Weights of a small GPT-style language model, trained from scratch on English Wikipedia: width 512.
MLP neurons of a small language model. Each row is named by its layer, matrix (gate and up: input weights; down: output weights) and neuron, and shows model dimensions 373-500. Each number is 500 + 25 x the weight over its row's rms, rounded and kept within 0 to 999. Numbers have three digits each. A neuron's up and down rows have the sign that makes its largest values positive.
A block is one neuron, or neurons of one layer that tend to fire together. Before each block is what it responds to, as a language model described it from the Wikipedia text at the highest values.

Substance and material nouns
L2.gate161:508521486504552490519500536474516518491550514489551509513518443458477498533494524533492517529521471520552501521517504525461430492482494522477470465537504494473490520489536463545510500482540525510485532519520494520474517450490563502523486495535439498480526494504416499538518482493506473557508502500505481518514493504483513497488534510459534518497487485528518495484492481483489536524501
L2.up161:487515491465522501523487510459453503520550506461537500501495466479502492527500518549517525508503501487507489518479489516523468550497478484476495443532506519476529488458529502542498502490510515522492506497543495508481473511517547464514488524487466520506559500485470461492566474485468478537544499510518472533509512520514509486506478528491534505493465456494470504549522513475469540490495
L2.down161:546539527513466510509502490506517481486503502538492504488518535492518507497496501480486490495484481504483510499492512531545533496475508512488517516465484474542479514539447477501487519516525504481480501490501501491512510500500500507507479458507540485486457517532562489508472510509512533447500486520455515485476523526501504508509499519454475523530494541495523511499486479495525442542506
L2.gate246:465522515508511518534507522523462486537556502517550505507540483470494475434465508514531536475494479518494497447471492438473467510524506456479538487511497513502491521537562532506526503514506532474498481479468496489495512500473518518502501455519508489502483496494475535494464511509548511529489511444521510525482499495498524492498470499495468519519473478491475482450490507466519510498482
L2.up246:498524494491495495466496491481519459482512509524531484482500467516548502512486527537502501507509507522528537520522505458459507508517524511528503535537439503543479485461503475483494520493493485535535499495518524502551488499476552501536474512488552550487483461459530506499510552476557523489483492506502481526519513526525513505542478469499523503499485486464470498531465507517548453523536
L2.down246:526501496476531527489492510470550504469509522535528444482546498484531539459485511519518496510524535511519555532491501498531540518505496521487490521518526477520451482499523475551494498518514485524502512489537550532525472496492526469542434525489508523492496493517542499558499528492542496504475550478511510511541516490535542483538483519502520523479499512500507505533494462498529485523533
L2.gate407:535501522497476525485538513503519499555501462484557505538540459500506515480479466570499512513483487506519497515479517519486497497463489486481515488519504499509501496477525492527522495520493514481453514539520501477503485524454563476488495464493491482495492508507503508475508492463493512487495501512507505527510493496477419487496512476480498481525472510470490528460476467485514496474513
L2.up407:534493480505487528481524509502512519528509489490536505542527458491503526526474463543492511520463503502498502525475512518484497517455460503471507465518548520523496475500528469516492496534475524474453504543502500494513483499474572476490480495488500495501492515512501508469504513481516531513490493503500508541529487472506431475515492489504483491494484523477523500503497482474501514467517
L2.down407:536518496526493559506476523481529512502495516512528502502555482461538489481466501507498519484465503484503541507497527533555544522469508470458468482503511495533537486521482484516450507519519526502426506512495516509500494498482490472460454472515511519467478547519494485487496504504530483498507521562508525503507519470491487506502498533500510491485508518511498512484482487491510467495507
L2.gate565:492504503569510472496478487489515517504505533517545530522499474489488528467536511543476501504501510538536479497486529542511505487491533526493493482535538480548518498518545501496472509474526531490499535532452507494492485514479501490523535506487507481526554460509524470469518489453504546501507488495529495542509483524515509491507537538499494552505486516495484499488504500491507506539472
L2.up565:446539460499547473526476483471479501438517449513552560513485493474497531489478514530486509477491535491557485516487479546480498508512555519473462521509507487514516449510499490473494498475498508489499537525500535488507515515524469486520508521495519483510562470501503495467500505481541537525530511509548515479500509483467512472552511492478500516493454516514487473494492498528506515488525
L2.down565:517504514423505504545501512452523480511505473499509455534510491501530464524495509520498511482506496494504485498506487565514521487519486515544476525449512562503487494531492469535535512522454511472482484482516494515539561498515501488510446470525456518489461534485458496525477535527487455515481502478480519467513562527483502517497500535488527465474513505517515478483481478499498507521504

Word fragments, over/under
L5.gate721:529491507514466509519524455484489474497503481499461571516524535502506469507528508480508518454525490517527543450538455501510478492463519508510486533533489505501493502498521474505446492493478483487512494517524485514503480484509530450494543502504524557513519484473522523527487508455502533523503481476533528482492501519495481549502528484472519525557458523472510533470480432512504479496502
L5.up721:525504513511529513480511489476526518561518482500497457518504459487441497466451481540476533479501510525546539496503490501533513490491480492565506526492527525524473472506487521490444506497493512484524465502503499476473468486546556482501536511513525491507491491540507536437493499501522503497484512514462505487459493449509517517490537526451512480513439464506503530512506523520501517505495
L5.down721:498463506512523532492557490520480480495508521502489533479479515491502524460474462558492460447526488509440504484510483523512472536558505499452489450481444462519539515515534462498501483455521500491491537501482514532483511482494527480477473462530532532491504497531474484512476490517481487535527522494495437480537536550552509521548481500486534489500451544505499544507527492532459502519504

Plural group nouns
L2.gate176:504495546461514496543507502538503547530477472486517517519514453525458540483490489563506504508493533486493502504515502487468459517542504482515513536517473467529521542536541476500531510497491470482488495483493523451513498539485524471494493547460471485470512480478518525538475519456509449494477512475519531491515505491531482531497495511511503503528535499513481499525483454517475493461508
L2.up176:540486572511533507515488535514501495512590552532500488485532479489495507507522494527500502519517483497506472494480499470471505463522483477474481513511497532495434455505570539500486488505521505488520518501485505514464523450482500496499486514493496507470471481464462529505440449484487525509546529521531454503511479429505513544513510536524464533519509537512499504528564486491508481472503
L2.down176:527508585489530471530519486517537535468509503514523511499533468497492474446499527522494495506517483520564505503526475478456457507541508460497497522484479492542490500519511508489509503537511505505502489495461486480451522524485488483466495484483481458446481471459476527539462469480501492502481516520497483458539446492547529548475537549493493557525510487535499530520518447494491473469494
L2.gate181:526477508508517513481489497481491488542448502520475467527543532512483498540474491482511464520484535550453502493472534473476484455521535500464506487487495475522443515506477514507491522468450536470463485513472568495540498539498502530487503489487502494469512489509513547479449512486534489534450492532492475494498483493500507502511540464513496461517517513489499532525495516496512494510529
L2.up181:482496503497541502527493519502514477469462565469515507536539481544521506525531503521531552459543498484509516486489515505493498496551443468494496523468464521524499489473489524506507486459469500473492478473526454489488520495531510474504516537558525495514514533469512435494533502483510446491504493509513500466488462455505484484536505545506505488529464492484479541500469500517498539488514
L2.down181:479470531528509510479519510510467516517512461520509481466524526484465513476471496510480484511457508509442485507498526500509502430468591495466502484535479476508453507552493502482505584530502517510494487535512544502511487515481501554469499488502500492472512460492490587516471523505499564536484488518508521524504483536473529514456522471504484495508493501523499477511559503462480485548500
L2.gate221:538498577505474518489526493484513535505478504526541469548515486508481503471528498521502483546515486502519500463484499501502473503513478477531517487517454510522456510511501461543510493491480485472508520490523542475494517466506502502526504492513489512496460502490503483507508500488514468522531513499495487525491462494524501502537495563501501472492520509504451505500513508520497507479457
L2.up221:529489493482488462493498497477466449472488473496492479534487498500507479523506491476512541474508499474505483508483521515531476519484526518485488528509496513493489497534466469458467523493471504500446529506516498457518458498503498538499497510531501488502533489463519484501515538493485518550510523561510518500480475537490514481489514474513485470460501542492534490535481538472496476510542
L2.down221:430527471501527481531485525500485466480508495492490514462466526496535489541508503489501545463474517518494503514515513515516502491495526499465468532514529475489493489486482506437496508469493540523451532514497453514509460521463485498459499527522491480496529478497479513519499517509467546505489502554533516492471496489486474526475515475506467499518463520499549515518463489470510500510562
L2.gate898:543519547451527517497493484524482544463480521503512477529502468493475509495523497539514466523523447473474490481496465481521513494497472510500509498474478512515494525524523475530512474508498510468474478459508516499469527470514516464470483529527534521469523452499493482502519542482497461476507490503514509515517451510508493529519531531513513492491470530493468525490491436511535485476491
L2.up898:573497504485512496487501502494475510455473499539515439518516467533510487510503475511502487522507463483515460501498469527510471528463515510472472466504506520532486516526510481490481491498437528503479501446523522507459479482496502515457446527509513514478540475473465497509506511472503481498490514525532456476508452523513516545524524534495495488459481491513473521537505435465523465487507
L2.down898:496525504537493520524494475483492519499497493523510471461499498510540464481502525508481549481508502521495483541522485500495510483479535478459433495524504508520517494517464490470502456498472528532464483493485524529500498473473485530477475484544514504464500493493468485519485489500524505487472517579521455482519510506492526557502497521483483494466530499505498516516501472451538482476525

Word-initial pieces in tables
L5.gate263:514506509527507490483509499496460538504476447504539529515474530511503538508537500535524469503516476484524496527488537536490456485490512483500497504480494555479504495513470494478518503487516479481489539533528482484496497508481537501530540511536462499459497497517493516540491497497474497532502513462511498503547484539488480495513534550467505475519504526512493493499471484570498496520506
L5.up263:476486518570551495510557521508443530492497473489562512489489427491486492503485491505480507535473502535543526474485510502494464503496456457461516511524492552468488540476480495547473501454469525514469508467498534510473501456497475490460513489502525477481476452514461475522453495468479500468531477507497450496505506511499498493488539512531498466472512509530493501533493512518489500531457
L5.down263:503549482484460490523526519474500491531506481494500483451526509506498516521530515483490544506515472478569501534500459488517541489490530513470485490490520517524502523495507500536475493519519506496472479474529492536511507520477469531490498515488506516505502510541479516458500548481533510485462499469522522522491525499507487501461501509492533459478486485483504445548513508469505496533472

Infobox field separators
L2.gate559:504525521510476506523514489507483468534519571517482536435486510491436493508509512478503503510466498483477511495437520458539489491563534474493516483516483500475502517476494499456549477457516512496480493472476500473471548492510485475486531497521496492478465486507510487467478493528497487508519494478495493501508536477483486495476530496488475503509539468490512514479502517503508485548471
L2.up559:497504516493476531506520497514499517531501500498550524503535513493489496497484503520503512536540505515501499504503507515540482491476524486497494527530497484526549494508503471465490516538513526505491492535477496530499516491485498513514494491478494502460478493468509487523502503501527545487475532502496461488504479514482485497468494519498499462490515454488468481504528494517488522519486
L2.down559:525511511525499510500539492514465494522473514545543517536517501477500498500482535519498522526547523514490528479500533508552505517503519467500484518532501470498548484486504455485459476512512497534473485545491497529495512521531511533514520494484497511461463513485516462537491513498534536512486515530477468494507470511462474499475499531464497467463502490497512460467526477509500495523516
L2.gate632:481492529527540526524526513502484468504534493508469506492496477542471498496490481459499504477532504513512554472461510487485499484505492527513495503475471522482516536513518478515483520522511461464474504521533562502524529470514488463491477491498475509477467495452517541490518497497495491501482456487532464515520504516475491466479507510523505493493487529499456474475474478461501471497490
L2.up632:509492468521524490511494516500472455421561557496474515459498435431503482535467503499499509509517544488525520523451471482554498493498538496481508491496499500466505496507502474496524510512497521478494508476534497477500514490489466523473451504502493521519465517528501488502488512549505494551538536481472520520510527503492515499507505516517443521485541507464501466467517510489484512493497
L2.down632:540527560493487504485525499517522533497495466482506531486517496489486525566480519492448477523468488460484518501535501500511514519514481516508498547499518509486508534485497504490496476516479538509527473445482509506499502539487527547500495467508533546501505504494499496471503473550507507443494493516495489504482514474471512515540508505482510459490527517476473529496497441494493536484502
L2.gate652:504528549484477509525516485492512482488506509492497523435462500479460490554513519485505497469477495482510455507485493498480486510500508496496533515439514512477523495524495496486536495490550497492499487515496494479526568482502501482495497461500503514473497490490516518426500492551474509472507478459503511483471497497496497514526515528510475495574487469533479539442510493470479492466478
L2.up652:481507509512523477510493501470457466475497530489482547424497508445518495491493481512491474463514511563462447510471496519504434494497478499513471507485538492454480518523485527496527515539473547472467510468479499465498506502522437553482506535488511512502475506527459539492475512489526489498507538459456521514500481495516495475480495496505498492467519524487466464450436466505488516461465
L2.down652:517517515533494448510507509496505496503497511475473497478486510495530492543469493518484500471528496490502496483462507520452453535502476511544492481494494525459509515507446495495509475511539506462501539475460524517491496488476461534466485524517543508487462504500470504545513493521525506489523506510507513498489524508527475495475507446469488513454529530492485481508454443482469506475490
L2.gate984:481529528453444498507555462518490529556501525506513502501462479481455500494519491542526488473517491483500481474478501483532450514548513513520531492487478524470535520486503497485531493483519498499507475508491470475497526491452504475501529481503509540485457462538467490476495504511507505487481467465538538469492510475508478509497473540517505480527493490521438503462525516514488522511510
L2.up984:470504517495500519525525521515487508458506537523508495512495500522488447487521505502485485498497531511467509453486492492511505506490544511514510477483492503504556480505478512493500517507485496521486500523502488471480492513490482500498501471522528497468506503528534477486546511496500533513477507489529523447490485529466529498503491567520432494491474463513496510473504527522481467496495
L2.down984:491501509516495529517520496501495511486516471513504510535504474536510460508469510499498488499500482477456491503527492487525535516498533498470500470491457514515546476510469515481499476489493554531498495501475476500478503493495503505504520473480516483446503490529514456518486470512505507469505503489517528485483467514475492512506487535482429505464490516526508540483492540494507461514508

Word-final name suffixes
L3.gate188:474491484485521510503485503506536495539491538483547534509503488466475529497475551461480506489476510517494524532488513469535508470483517512471532525503439563455504516457503521467521497475470496486524451497526462426481479499499524437461514496530519525493484531538475463532521525515495483508491465494490555514506508494482494478501470541467509515505486504494488491517490472472483524513546
L3.up188:545528465485494468489484492489462523564500504489539498510514509498477508510467503465470512527462480526453527541464517486545473465503498483466478553485497470456458542507513476529525507508492513507516483513499451481491482487477490468470512525501548525507533509517478461529536541498482530503468493526495506548494498493505442523522487524495492560493476480478456469509517496518474496495521
L3.down188:457515509509503502469526480466443532510540523509494504536525494479495502471495513541506521522549504520494527504487490523479489500512507458498475539484564461505505510503475508526473508526445514517489479525494525539532456502512535503529520530487510505515532518499497536463511494525493515529504472510457477526485554513493492510517486489522521527496539455535484477514509547535507502494511
L3.gate215:527497498503503488499508507476504453450466491472517511532503454491507514513489517496546513506475518483482481510503481519511480483472526482503488526563543463465519473528517492409511470490508473508512495562535480488481497509517506511491521518503475477516479511492474466494536521489490539508513478499477527525496501514466493490495535491516486474493513551498515494501530479481537518500531
L3.up215:521504485508542496475510493463516493480511512511524503506557460512516471519500517481473511508512503519469519507490483493493503520481493450422466484506529474461480480493502491483433515484500511510518513508499507508499501496534500517459517522472497490543518538489475468520531502512556544513539549539514528454497506512480508488499534483510489531489543540512534500499474490472515514472496
L3.down215:487545500507475518518484494519509530557533512513506501483483519524486497466523447491500469481544481498473513489497510488483511474532464467490503495462459522527483532516463493595480492515482506495475483466494515486516468453495491497504490513513539507501504474521535546505496491518492485530509543514555491479522506469496515477516485486500519518519513458487478480511481532559472506481515
L3.gate408:509493528499539469496517519457513440513497502515467503535497477474538489511533517489528463493481491466470515488522517488495543496493580501506513463524535508470514496502516545438500479424532493523557503493531502487515517496527495460498506503521501510468473531544502462491546499503493515522509467523532529528511484509460505461544543505477455481513487534475503550463505492467483509513506
L3.up408:479489472526551502487501531456509450497504500534526490522501520507545489517504492466453536508512521509485561496480520493462505506470525508461456491488549505517496479516511516504484534469521499506507531477524529516532489492536501491468497519492505496500490533514448474541518494504520477556491510576557499509465501496485537483489518497530528507419483521461475513479482525476467535495541
L3.down408:462474473509481474504466462542462557504502483519548484486483514547479530496485477521491512516501495533511501488502480498488497501484436464478486531479466514564512489489475457556491515559466479495454464525491503538513446520495512555468532505480490496550506479476490538498443495484527492479478532485474464485496499494540530525476502498533555559474500477519501441546487518536522514498510
L3.gate750:558529559500497505505501509473483536460462523511512481542492484515504497519530471505523503491519506514468481466457526484505506477528528505473513491508475512498494517499479510514521482457489497464493463496469498498495495437515502491485509501558508499479532503491506483519549529504526494480513498523532515489486463498477533515474543532520486479529483547534492515511490476505555470484532
L3.up750:543512521496531481496488542479490496443457505531506476522507519492533480505504492517529490528501494520484482472482491478507501502521500505480503492507497548507500503495504544550503533467469508425504496466495529508511476470519492510474480518528519511485565512495502492527543553512539476496520512525516520504474443478490546517493532524522494477522454524499491505503491504533528484495536
L3.down750:473506523534458516493456516482515534497495496484490482486462512513516471487494513510493551486536538526476493505468495525486471465485516444492470489537462528554506478489487503473519516495466484500459496522475532515473501493498481559504520497564520481532491484481482504510474477468527489486523519575507486458496531528486552516479522530494522508499504506507501524538514512488501528501496

Infobox and table separators
L3.gate297:513500549478477537504487495485512463486544555515502491499513485465493498524514477512500536459502492454492498472493498487539529472504493514485532468528486521471517498523460484476495479491490471497491507483482498428541518507469493503518501466503509539460476499529472484497493487511519510499453493489518520494477486529456495493477486524474483478540508517490488527471549520525508507524487
L3.up297:514485501457501501493474514491478515516509536500482451459504520499490489553476482483489485431525464525479511458515523515483505495543494500522472460459508540468508478471492479522493523486514524517415502478517474483476504489519501503469498464485468507538504481540497484569498484528465504497454525533510507470474485542477496535505518508472510497521512507513498533436528454520532467494497
L3.down297:533450494502524486469473502476470535511462527513459461500532519498508485529510486469486487484540516516500506471499503507453504491546509506495476470443543519488531492458508494533485500490478529528458463492497463503466495517526492510481469539470494527535498502553458524531501482514470537486457489543529515460511485534474513504504510493482530500473491500457506530466530467525521465504493
L3.gate364:537552535502455542531505505541505483527498520485478502488516521501475493507493523477551459452483502449466467481481539492523499468497534500489554502492535509464482501521473497485484481497524496526473468490482475508505567490513487494485516448516458485444490508481502517491470477506458496500485490473458533511494502485486512500451554487485472508523512487531528513480475469514542472516473
L3.up364:471509474526500551508525495508493500483513557513551494506474502504489509534482494476509496547496566552513520540485487482537510488499460508499512478467485458538494529461504485496488512520477535495450448532498489499487476529464483524527535454491488496455527515472485471531487538468485472505484510513505512483508492485535489492482497474500496467547516493471510479492505467480495489485550
L3.down364:458508472515505543494537498473490504476495546515536472509499489479463502494492488479487489565494561529507528542521467470472524490507508469502490487463461474508492522469517497507453509529495531506477412549534501487520513545477483535534538476492471498481527522496505476531487503507532505499461503543522511496514523508539458496509481467513497497547500511464500490523498475505479492491547
L3.gate523:492497507546525513535513491519462493468513470500463516459481509466534478475490543473557466508467514452499525495441497455526535521495493480490509425500503519506504483491514504505563480505493512479504471462481523478470501483514465530516458497539500516509453468520494477502486499574514499475474538466480500551480523475492497500477507523496445526473546549478467501471523481463505508518439
L3.up523:492500497489507482496473492480500481495536487503527545462506520510503469502484471508479543508529478475519533491527495473491471493504523472469512495512534445529534504478505477478513505480482461501502494502505506466503479509544475477541506474513472495472506522514494521540475498475498480497465487501505516487493489524517501520498495497492525454478496472522518535472470488443476468494478
L3.down523:498505518476513456482469520485478476536542496518505504473519484504477459486436528507482531538504510484513479511500497508516477506499528476465486485510488484501570443472479476496506477464451464507492494476505489481499451498541468510523528460516484483483501512488513528539495505491452489460511512526511474497464496489507483468460493506482517447451466486488534523499513518494470480487456
L3.gate814:503468515506495533514462495486505488490547502517456504438531447500472451518486523476485490466515464514509498452504517495494504479525500499544506514507542493482517520485502500515556521508485489501517497505451491467481485462498460484521492494504486515481494474473501530493477519570508499474468507478490489485526505491526507541416478491540503489481495485513489493518475509505433520466438
L3.up814:513503509497464519564519496457503435480516484520471496464496483504486460547500527479463504487525482475495508464499513472500508509495508482487512493524550503471451512529455479544511473572480551494500493492523506481476543490503462516520492521497526495489525486525427503520458490490502471515522505500451488452460488462527480504472478526516450558475554511472469494492482561485470546479483
L3.down814:499525486511493479489521515478500484509519481523487503469487489467480505490521558523447494481509490501526546483539509484538542497493468544490473483536533490500514466481457498502530448499481487495531482475493496534510509504500465463519512520466464509522493494525464475504517528517468474511511470478532491459482526523506532514485478551487459561481509501462491522473452494486509495507486

Word-ending pieces and plurals
L5.gate269:524517482527466549511500528499559473501470444499421491463476526531484512517524502508434520482459478491495533476510491515459559509517479519526525463478516473468560519528481500474539487487461527498489530549485489498548512503492501498493460472509519491530516543462506512518475490500533535462475476500482504485555478476508508505484545520517492516532470479504414549516489482489501486511427
L5.up269:486474473501476504449496496525486474459443521502543528453442494481460534526504460550512546506484484469459476533487485515557519507462456469494506502478513507487459495495459485493475515498483519478478463567498486467492508487512501452536468478523518478504515496542452534440504491498450544517519483487483480500478486529452496449524498514533494488499495532503479531528492534514471481509493
L5.down269:434499513463514502466506501479511521449475495497461498497464507473487511500511522496468501516502516518462496523481528512483492483489553537509510488501511443499467496472500492549493532512533489467473518525522466479517523495495467537520494513522512528519545509470521528520441473489481526550494483539472442523502518519533490493594525481517537499518548522525481484524526513569525530491484

Technical content-word pieces
L3.gate494:493514480519544504505532494476468496493507495474536507493520453503529503526523482552485486522509527529514448501491474549539496514487492479469496500536496513502537490501515482485507489510484521485493517484487552494499493504521518487560495532516513509515508465511482506467517514503461531524554469427515466529506473535520475501510519545479459495488501503536484484477492490505473502468498
L3.up494:487491484474513474519523534481506497476496462495576514514512445499520521519516492539494502515460532511498492507518438535510473500486495504497522493536499470513535515491493480469486481515461504463486491496483525515506521500494525473543474542523525504513491481490473460505514523480519562521488476471506459520504506515507463476550500539487496519482504519537491481486498488522449473478513
L3.down494:533540506494482527470548462475513537529521492544527506496467472476540487496520509507495507512501509499481546464502479529503495485523459497487485512500475496491512489481529485509487527463514503506498517509500515503498522512481548490484487465513500479463459536513465488515503533521511543477545460502450543490526531518488520501501463508512496473505533475522518501484492476471513476500512
L3.gate519:513523505508530517457535515518463489494522476482548491498512495493481547464503450507518483551525434544471503479450503494495475492525514507477487517473491498462525456512526462534535493481486554501506523520486502494500532482492507477553496505509506558533509474537476513488498480514487520511543494441524447503503473529525509501506510507450497501491539472500486506453487525483475518503507
L3.up519:509512516499503489477490479493471492486513499500479490536486503485520496480483524525498535490498530504540476498471547484522518495501502448494515529540471526550484461464509502483484512524470538516507489494521502450527494450497501497500472534491552495492486502521487518509484477472464468515487477480556514508494484467498485528466500486502490482530494536491472469552495486489491457470493
L3.down519:502500514490549516476482519459483452502495469529517509559473499515512439513507554491483561480526557464563524524501512496513529555487482516502482530576493538509486457477528508510474502478499555474450458508523475476516501496469479487474458512482498517504496532471483490474525499472486498503481509488545522498516473460488480521535507500485504467527479542514461525527467486474471488492510
L3.gate725:462507497477477557490477490493477566504472529520503511478542478483485526534488485525454490517485532554523492518505529468454507485505524523506508526471469488472539524517528504498503469485469520482469542521498493450522535485514542498501498467485551477506462502532524484503496550521460446496520545495490488517531513539496503513537507520509490507547503525564530454451513494509486506517494
L3.up725:487478493511498482506469527527472523519504485535509498499523529475536498492489484507486502517463530536524476486477487475505525492522521494550511460478483511509535505501539512487506499469514529469521536528508494500537465472492468522489522505494526478533503471547492508490463497504489469506544542464498482471550496559455513518523529505530490498517520512486443444478494493516516493529502
L3.down725:518502490478501545487487500480508531485449488516476509455526475494575469490496533491527468479468529510480486479472521489511512512497477475508506502541495499555508521478526511542486498494482517458511524489515503485531535538483489511480517548517490462519498497499481487480506522496475480502511488520494500506458508504524511490503515529525515516506469531491479493501452502509480509489470
L3.gate1018:505520506535513536505476505520463470495531515463508541508494475531507535496509457466559511482519505487472499499480518529485451507527525484448503422502478510472532494468489489515512480476486504498500501509494519509446490463487535509498479473523511502517511468494487549486496500528522554524522533449537501511470508500486522528555531502478494529499530507523479478484465507474483506467465
L3.up1018:444480536509517496484512533479461494511518480486476522504507489504493530482491461471487541471506457466468529544545530487503448499507528517507523460514479509486508540506498470462456477492508500528516524513528519521464524459524531508523517493517506512466497475510481505469498510498497525498496475439503473486484496513465505525502514482456492575458505459484459517550496484501471477516526
L3.down1018:517534498451505471509520491508522479501485492526498495504528469459521522507510505506471487452475530453517484492508510511552491484500516498488491534524539471511510496458469475494508493497498489495474516543508511499517573527527548469499432509541521492461484467476491440477521470493516523466504494515472530507486545547476501491493476501457494494498482475537497528494486467480501485503533